{
  "n_layer": 21,
  "d_model": 256,
  "n_head": 4,
  "n_kv_head": 2,
  "head_dim": 64,
  "d_mlp": 1024,
  "vocab_size": 2048,
  "activation": "swiglu",
  "norm": "rmsnorm",
  "norm_place": "pre",
  "norm_eps": 1e-05,
  "positions": "rope",
  "rope_base": 85600.0,
  "rope_fraction": 1.0,
  "qk_norm": true,
  "attn_scale": 0.125,
  "bias": "none",
  "tie_embeddings": false,
  "parallel_block": false,
  "init": "uniform",
  "init_std_qkv": 0.0271,
  "init_std_o": 0.00418,
  "init_std_up": 0.0271,
  "init_std_down": 0.00209,
  "init_mimetic": 0.5,
  "optimizer": "laprop",
  "lr": 0.00245,
  "lr_mult_up": 0.774,
  "beta1": 0.9,
  "beta2": 0.95,
  "lr_head": 0.00817,
  "warmup_steps": 219,
  "schedule": "wsd",
  "decay_fraction": 0.726,
  "decay_shape": "linear",
  "final_lr_fraction": 0.0,
  "batch_tokens": 262144,
  "seq_len": 128,
  "doc_mask": true,
  "train_tokens": 901600000,
  "steps": 3440,
  "dataset": "wikipedia_en"
}
MLP neurons of a small language model. Each row is named by its layer, matrix (gate and up: input weights) and neuron, and shows model dimensions 0-255. Each number is 500 + 25 x the weight over its row's rms, rounded and kept within 0 to 999. Numbers have three digits each. A neuron's up and down rows have the sign that makes its largest values positive.
After each neuron's rows, "fires on" lists the tokens most often at its 100 highest values on Wikipedia text that the model never trained on.

L5.gate880:515501455519473495497487445456516526449507516502547490508474447499487487445484529500539530478506547486476524524539524484505500500521491472477507479494509482493467482488510484496513520542499445517513519472482488518545467500492498471501484507472517476496465484503509517472532550475496488538517492481535508477551476497549532516536519516518511503512526469490490492464546472532499477549522483482487494500497492492544447501502504576528512504518496505493505488489503511492503504510467475502497475540466513498488527484486460533530493533545496500505538453516524520490461515529503518469422501514495464495478503499505488489536562477525497486519518505514460487488528485509495512485511483516539490419504506507500488443522502502451507475518484503425484477501511520507516506512494500
L5.up880:497486534483460485506513515486462489512528532456456481480485491489447476500552487496488475518491552492464552542510494512527516487504488529499476511543537485522470500518494519487505495482543508507544511499479530470511520503468537479488506552489510477516495541483499443497514499480510496500474507508493540526493515524525473513465490500521506529506506453531472519498519509501481538472542512497485511474512488479467559551539520486499511511494512498509534476479510485487519454492533489530543501498494526538511490484520488487534486517486485550480552506534511502496514528513537439527520513524440499529464497497471521466483484511481541501483509472507491534501535509502510492527493508535545510518512466500532525502500523522500487539481444498535463443489488499430541467489540495
fires on: "un", "n", "ic", "iv", "on", "ud"

L2.gate550:477537496477520504545469531512554518502497493485511504513452485511516459520487520468492539501497499495539533541504469481513472547533537478456511490519507560514502515523478533467537524488526453480511500508472473493510478474481500534525510468508463488470473514561472498523491502532462496494502541534503483520496458453509517486509491553540490444489503538501530487507474462489494476487478507522517494498455486508456505499481518521485533454526471478521480541484458493551519502498510463457507529473532542510497531527485474497481500477467508485474500515530520517545499509525488488517496490498549501501456472569521503467520518479461526533514514489519467471507521513455470473488457492492470519467483500509518514503475506517496492533512474494524490491481539472499512528500475499
L2.up550:521494499500498518535485520501531506488503522488531529481447499455500492534541516425542505507502482485520508537497480503479501512505505538491487469546493496502497500465472479472512501477529535503536476491438513522514491513488485500490531506512435483468463556509490520501485545552495509498488536525529516512490452528508497519508530523515519484552442513507493524486468472422510503506493491492497463466479521553467497460481477498480523500527494526534470522531502471491522494469450490523482453497507481548485519523480496483533468516513520501464489518496466516475517517535501523503495491477515502522488491492480497456511530476480456513524543483505493489502498515531458490517469470506493502492488443523539538481514527516539499510568507503495470481480489470534490537512512525
fires on: "C", " In", " Qu", "In", " 9", " St"

L5.gate947:472519489508552501570466511462544492445529484480501531510481524503447502448532508468527484508489523508498465506543481435497522489467534506490494461504485557469498504511491497467512532490524496523458489488515514521517481508539505528494526490491496491504490512486465502493495503510497510469522490513473485505511516523502498452491487496527522430497476463527507516545508539548489494487477502510496550566501518530487482534457476479452528512509469491512501504524492466536488553492493488497487493481481526514510515492475473498441498522508511480521483489498460460532524502516475523462516494536518535522487489505462504523532489471477540516555525463493522497513501494518500531484445501511517512529484483474534499574528499504462500488519500530501504509522521510450492511521465507
L5.up947:507484485502484529494496513517474492510468490479505464471493478497473522509453517442524514462487518415510515490475489480553509528516523489521506500537485493507499458524498476461505519504479503483456492529499499466487501509507541524504528529460483462502468495509457486458452506507523470540508489510518491502495481513464534478453528464502455488520510484481478508528492446470497477537532546438478501521483471492522450558507478517514505516478493511523480486496526486494485498546477478533525525490529491475465477500574527499539509457449515514486495536515534516508502501487502503533494511488468531506506498468514513510514504476507558530482491466525501524533498524523518507458498470543492564501481482515522536520527477508480477530525492482506500498510511525509504452520533495
fires on: "ure", "ters", "ing", "es", "5", "e"

L10.gate397:502510505481449509484488485488472496533507504520497489480497455491507486494512527506499514480495445462495533505501501524443498452498502508530451494539460546469474509530519502504522489476500507465487541472487522525471525532517512485478505485483539508519489493499513454452502469488475525470505472506513468513495544494479516518550518482464526520523523436491508493491508508501514466478552516523515462482477478503518591560497517495499508463495485523495547517493473544520524517542493489500475484496488531525512502489502433429480495514504509459532482517495520528485509496523508483515505460481503507483563556522479527470502476500536490491491481500538479480509478482493502467483499503538494506479510486495501477534464543505471502490505509517516489496537516477478488582495532512
L10.up397:482550510475476475490505463455462475493535496538490459513490490487485475463474494494479490487508489506515516528496467558444489501485485512534487494478473581459491530503498446460541473503467487516501521493493538496479506527500527532517544513501536537479538505525497489431570477494477508444527512492522487534469463501482526502455507530468508529481467503519521490522478498512540506485472486515486521471512485467516535481512554519499521484490497501519519498494499520522522495532511493534515498512486552464482494459483492505496514544530510483508483520492497478451541489532479458501485482471537513484480518506512549526524497476511546495469479479511464530499499484495532469514480492468481514481490518484481471508478495499445495475505535475509504494517502480448497503457521468
fires on: "\n", ".", "\"."

L9.gate114:516472516504526464488493446503540474512523486483472530526521482467520477483524489470473543501504482503505522508518561467517427506481487483487473509451496464527523443533541519552516510501507494499493464463449493515524459537569511476492497544491511469451494526509523483494499477482488504490459539509483514528499484508530513476477518469532528514516460484523507481512521447503503456483494469447520550470487488473529472490487500539508482503516543548505506499493460532490513495464511477487507476502528497455503503489508510498486487477518503508491468511552537458489510493454545544507482485502515499513487527488476466465490529495490480517495484497488512514468495507539444555490501496508461483469467493472494495471503488516484489476517553506513499494504514501467487497504528466
L9.up114:508479526498460475522495509507503539512457521475494515499528510477467524470516496522490505493511483541492513526520500498515476511500503520514509485464487524499504491492541510483487468544513518538509498503514506494490516491528539489495519466471517479529524483448475474517481485481499440512544501540463497458483481509485505480484505498475529520453523463496505516495508492493467471468486528484497531514504510513523498514497496505513481465501504500495527472531523474474514524491504456564535527496451516498492434493538520505495483519490520517493492523446526465558532526501555468577510446520500479501462542448466541439517488486549540535486535513503515531506509495495500507522528489523538512469500502500504516513472499513479497543484499512507479521456503547512576517551499502
fires on: "A", "on", "il", "ac", "ic", "c"

L2.gate839:505525494515501486494502510506444509491503485494515480499491483504525488501466470533519453503502486522503492499513544462511512505501490495519539503442542501431512506549488508488497474498476475486533483494525516524476425501488506462501444501501500498491493529464473510495527482490504494437511472511513468493542533448513525503487501496442516467479479445488494480516508496547458492516515494500490532520490504503503481476526484502467456497544468494520536511493538482494453509543503496466539503491513514535526514494454437458504500508485497452498502490517499514519516502520526497530493506520505503483477484477518531506474481482465483488517496466547473490520529488492515504501491502515503555472532509508470515497544550451535490516535502515425479542554489470443480499484499494
L2.up839:499533554464526504515516521519507526519478482527510514475498471489487511484529479484492508506526542500513513492495472467546519497518518501471459498524465544505506508461488507514548510539511510512539470500554529508494498501499496509519465508494487461504441505514504524537509486493454561516522518510495512490506492487454522504488494553504525490505520493496520477456544518482498508518476457580484505485554501476501495510516497530484499534496471508514516501513495542439530540476538525493472513454488507521532470499522497480512518554516526530501489492513500473498483471552489471504538504524483480517500510514530527498545537425493450547487524498492508523530494516542507500511450495519532523489467454501469499477502513536496478497489476475494518530491531476537515490548464486
fires on: "7", "1", "8", "6", "9"

L18.gate141:497501528504501448478519478480495489512457511502464521514530517465497473478480518497516505485551460457537517483516472565545470480525449518527494484509523480472499502514482508530479499505507489502529500491476474495512496498502532474510537499538499504503512485536518518507522526548482502509518521530505493494528522472490501542532470500487484577483436530462511478483521490510484480523511505515489477488495496526490558532511507511493509498474451552552485467523494506468504505545506506548503532529505523526492494477527456464492495503488511463515438488470564512505527492517520428516511480497518473517478523505517514520539506489513474484519480460513482507473529471469516470548519466493554527472542499483484488507464504517480509508515467494514446480501543496500500521510470504
L18.up141:494515527534492473531517513481462490520503509471506515508483498462488477490509528530510483508484488475536535513501482540540511495511426504522495487514481504489522490517514470502497492488516496541548492512481514481504473491481463492504511488514516528542507456508536490497532501504526459471523518472489492477514523463516531497502514538523489532490461526498555506511517450494457481517535468518490507507532473506487552493524450533492487505478468495512514531508469482484540505477494508518538493513483522511489519539488486479467515489490463456473493561472527522485552474475499486492530486475519511518449496437481532454502460442503502508530458481505516470507482459494523476528504501485480505484482518472519413506478457511454486484487494465510478522481572492517489534496513536
fires on: "."

L2.gate566:463544516486537527601506554493497487474476524488528520483478519507459534472508473487517504511541464525533522505469487465481472467493483491491471529505523549512537485494537514514455522478495499518479507499472463490503498507518495506491496478541505490519498496510524508508510500498512476560506510488466472514512491479500456521512476516486496476488533527495481514471524422450508503484498512548567501480520503549473511494470562501501500481508503511519502484515453515510496506531507507505503542500490455488456495513474476487491494509471495520500502496520512505524491506504533448482484499527506561466487533547510520495490498481491530543495468537510482497556499475468490501523498535466466526533458454532531502466479507501481504530520512473506495461470512455492475494492523513
L2.up566:540473488491507488468532471534463476485476524481527575527497475506510505513521499483563505499488493502471516484506550475507485442457476549491547514536467498520531465497505521528527508506486464515489519496519503536483476530495473459470519522498493474504509511541532540533491501553481490527507488537508496515497533514512474486507544493498502525497513516517525493477475488493440512485498504477518484523517544503502439527487449494536489543504454529519454478495494548518493497541494484483474459535507490517472488451512486516513458562497523480496525507490462530452489501513498517541517505530497516559487495492503450520491533471525469493545492504491488486511493489518530553515471491522499506523484488487476469479487491498507502503502537501473472514501449484507535498517525478
fires on: " On", " In", "On", "ing", "In"

L2.gate225:509493510505414528464468507493523490490514506507509512495505536496480536470539511503498489503477513537474482545504519465458506504477488500501456463492467473480526538475479486476495465513495505436532471509503469499483465508510503469550533485526526451476471504474500527532537509489513528486479546524503453540489520476472493485492520529534480537441516456509528500495522489492494499529491474502520497464498491484501510504459476517505473555496512485473512455517492478523444494512529464457490552500514514521541546526452498480500498512562521533475534498494560493541505489485530457527537498498501491515530512527527496497515485490499464497513481480504519496505488477494507490475493529489509475509509489481480509553503517445539481518461504468462477513503500493503512476515479544
L2.up225:449511522521528470531463550548474464499471498505501510499522505526484502487488509512506481498490484501495484489505545462529513528486488481511502555471511514472509479502454502501526531517525435529513456516507517509485501473459508537518475463465479516535531470524511520561462472451439486502517486494502484515541493464522557501500509478464518440484482483500517483482507511471503497517468478552534549513506518541456463469495466489483484521502505511527501509473497498480493530465488511458485491507518536504536481515470482483504538482490520465493495508545481491504497501481454521532541515522470511495478486493507536493468508454521513496488535486530488477550530505512520528484456517478520503498476532521485517497485491507483481515475506509543496531522469490544505495466436479
fires on: "1", "8", "0", "9", "7", "6"

L10.gate589:515523446461497485471542482474498521484503537512489513506473501486518452499502503492494500519459514444454491520513529539453506475500491507559505477496467499460526507498537511542460468467451453512499486470506508528497480517476495509518510501505550518455497508519456535461491533499505515476497503492525449522463537538481438514520480505547468505445506465486498489505514496496471482477497491522497539556482508538484525491477517480508485484430433515522548513500480503508547535538501495532500523541508483466508530495496450485511485483507498477560489511507519507466504503469485547469516501516486495497485529542481486527527502514535475471478480507510498512503487482498496502505523497496516478455552500506497459490502517551473520508491498519502477509481500528491470485511521513
L10.up589:473502509450478525488517495463485489491524491523537518490487510541524480529528509506529498498502461454524526524515475521470491459528489547522507459496510514484483485551513475491529492473475492524514522496504494479516507542529481540511450520542516485478526518494518521509538516464506519467505510542524538477468528544478506486493470458491476500447492481474558493492490493535526509495513489479445464516531481476487496506480504474535523526498462516474511473531527517532487513501482506507502481518479474532469487481468454470493520503534491504535432506520490480463495477500520465469504490494486553513507490525541474508504476498551518486510462493489532533477506535551505498552534473449468523519516482492505509497498540530467506495480490505539548479519511489482447496447507513
fires on: ".", "a", "0", "W", "ll", "ell"

L10.gate611:455494521498494492487503517467500479529503531535492490477534469476536477488504474553493502511465481474505547489488519518445497512498538515531482482475476531487471500492512495501538491511470454478463481483496540485516508569480507469552536493542537524516504520503524505456496499533475532469514480523551529518507494526513526523531504494473478509528479529469514476522532489538497491494502518452454471477482491522469546462500526494505497480503454515531495527501505486498528525497476504514524491530472515472484530491502476471528494467477485419569497528486500519464523491518493449495503492488483539506504556537508531532519518494509518480492534465515500511486487474544490433507507475519481527471486503500462496485476524515496515469495536514490482496532501483494520553476511473
L10.up611:513528509504498522474539500435484518511519494501503474547474464502491450523486522476497463504507505478477541466494479538454523507529487505515491441519496552469505431522505474541524523490500469566499539477453514534483483493494468493495533472521502505475519486514502486491539506499472536475495482523505503482466506484500461501534508557485507523524474484523531494490485486512499467505517488497498533502497480516499560508489486515495532510509504537507532493535488515510543486545503498497489478516484510510503533498496463448461515478521519492511499482496526525483532480484470475550506461490506495502470518476511523544532468473537500499506493470515482508490543476499561476521526475488498476464557479517538458523448525520451504490509515507538497517499525464491538517447499475
fires on: ".", "\".", ")."

L5.gate759:455531521474503501536465493490516517474513494500520530550463509510484478511485532501535511472486487503515494500563536410503505498480484472520567483482474525525510495490507506489488468536494449512496475497485505502504438492481505523508466515557485544525475497479492472527503499477492547491510513493520488523513506492489505522509507499527502507496476450465536469504496515498492525504506467522504520542496490502510484510487505547472486478479500513505523488515501492516487525512525499471486514475446540493523520508488478502479511482517496481474486521504526512561550510554535498482458487522463477508515510490504564475488488497498504511479547425514567478492486527502488463463484475468504508510522475463486516547485529539470540517499508517498514578500468509487475525491491468
L5.up759:503492487460521526493472536498514466547451535481443523508522541522454489485493482468526533468507520502513510483497543474542476485500482547512492509531541498494518501503489512490488576472443521528476505523477470483513502452511506467550552504532496480501524523502499474498494559500494501453501488508491494496454540477484504480494530462504521540496515477467469531505499499488516527468506544489497521525512486505469495528467490469501530493514460505529488514517507476492505533460509520503460441466519496504495513507510491534569532476509513515509541509509501499529525513481493471497496453490456529535468474475486543474526512508501498494508560452548513504497498502482512515459493534498500480555477455486492488474472492478514524505458504527495486482478492480468503490512486480
fires on: "is", "ing", "et", " of", "as", "es"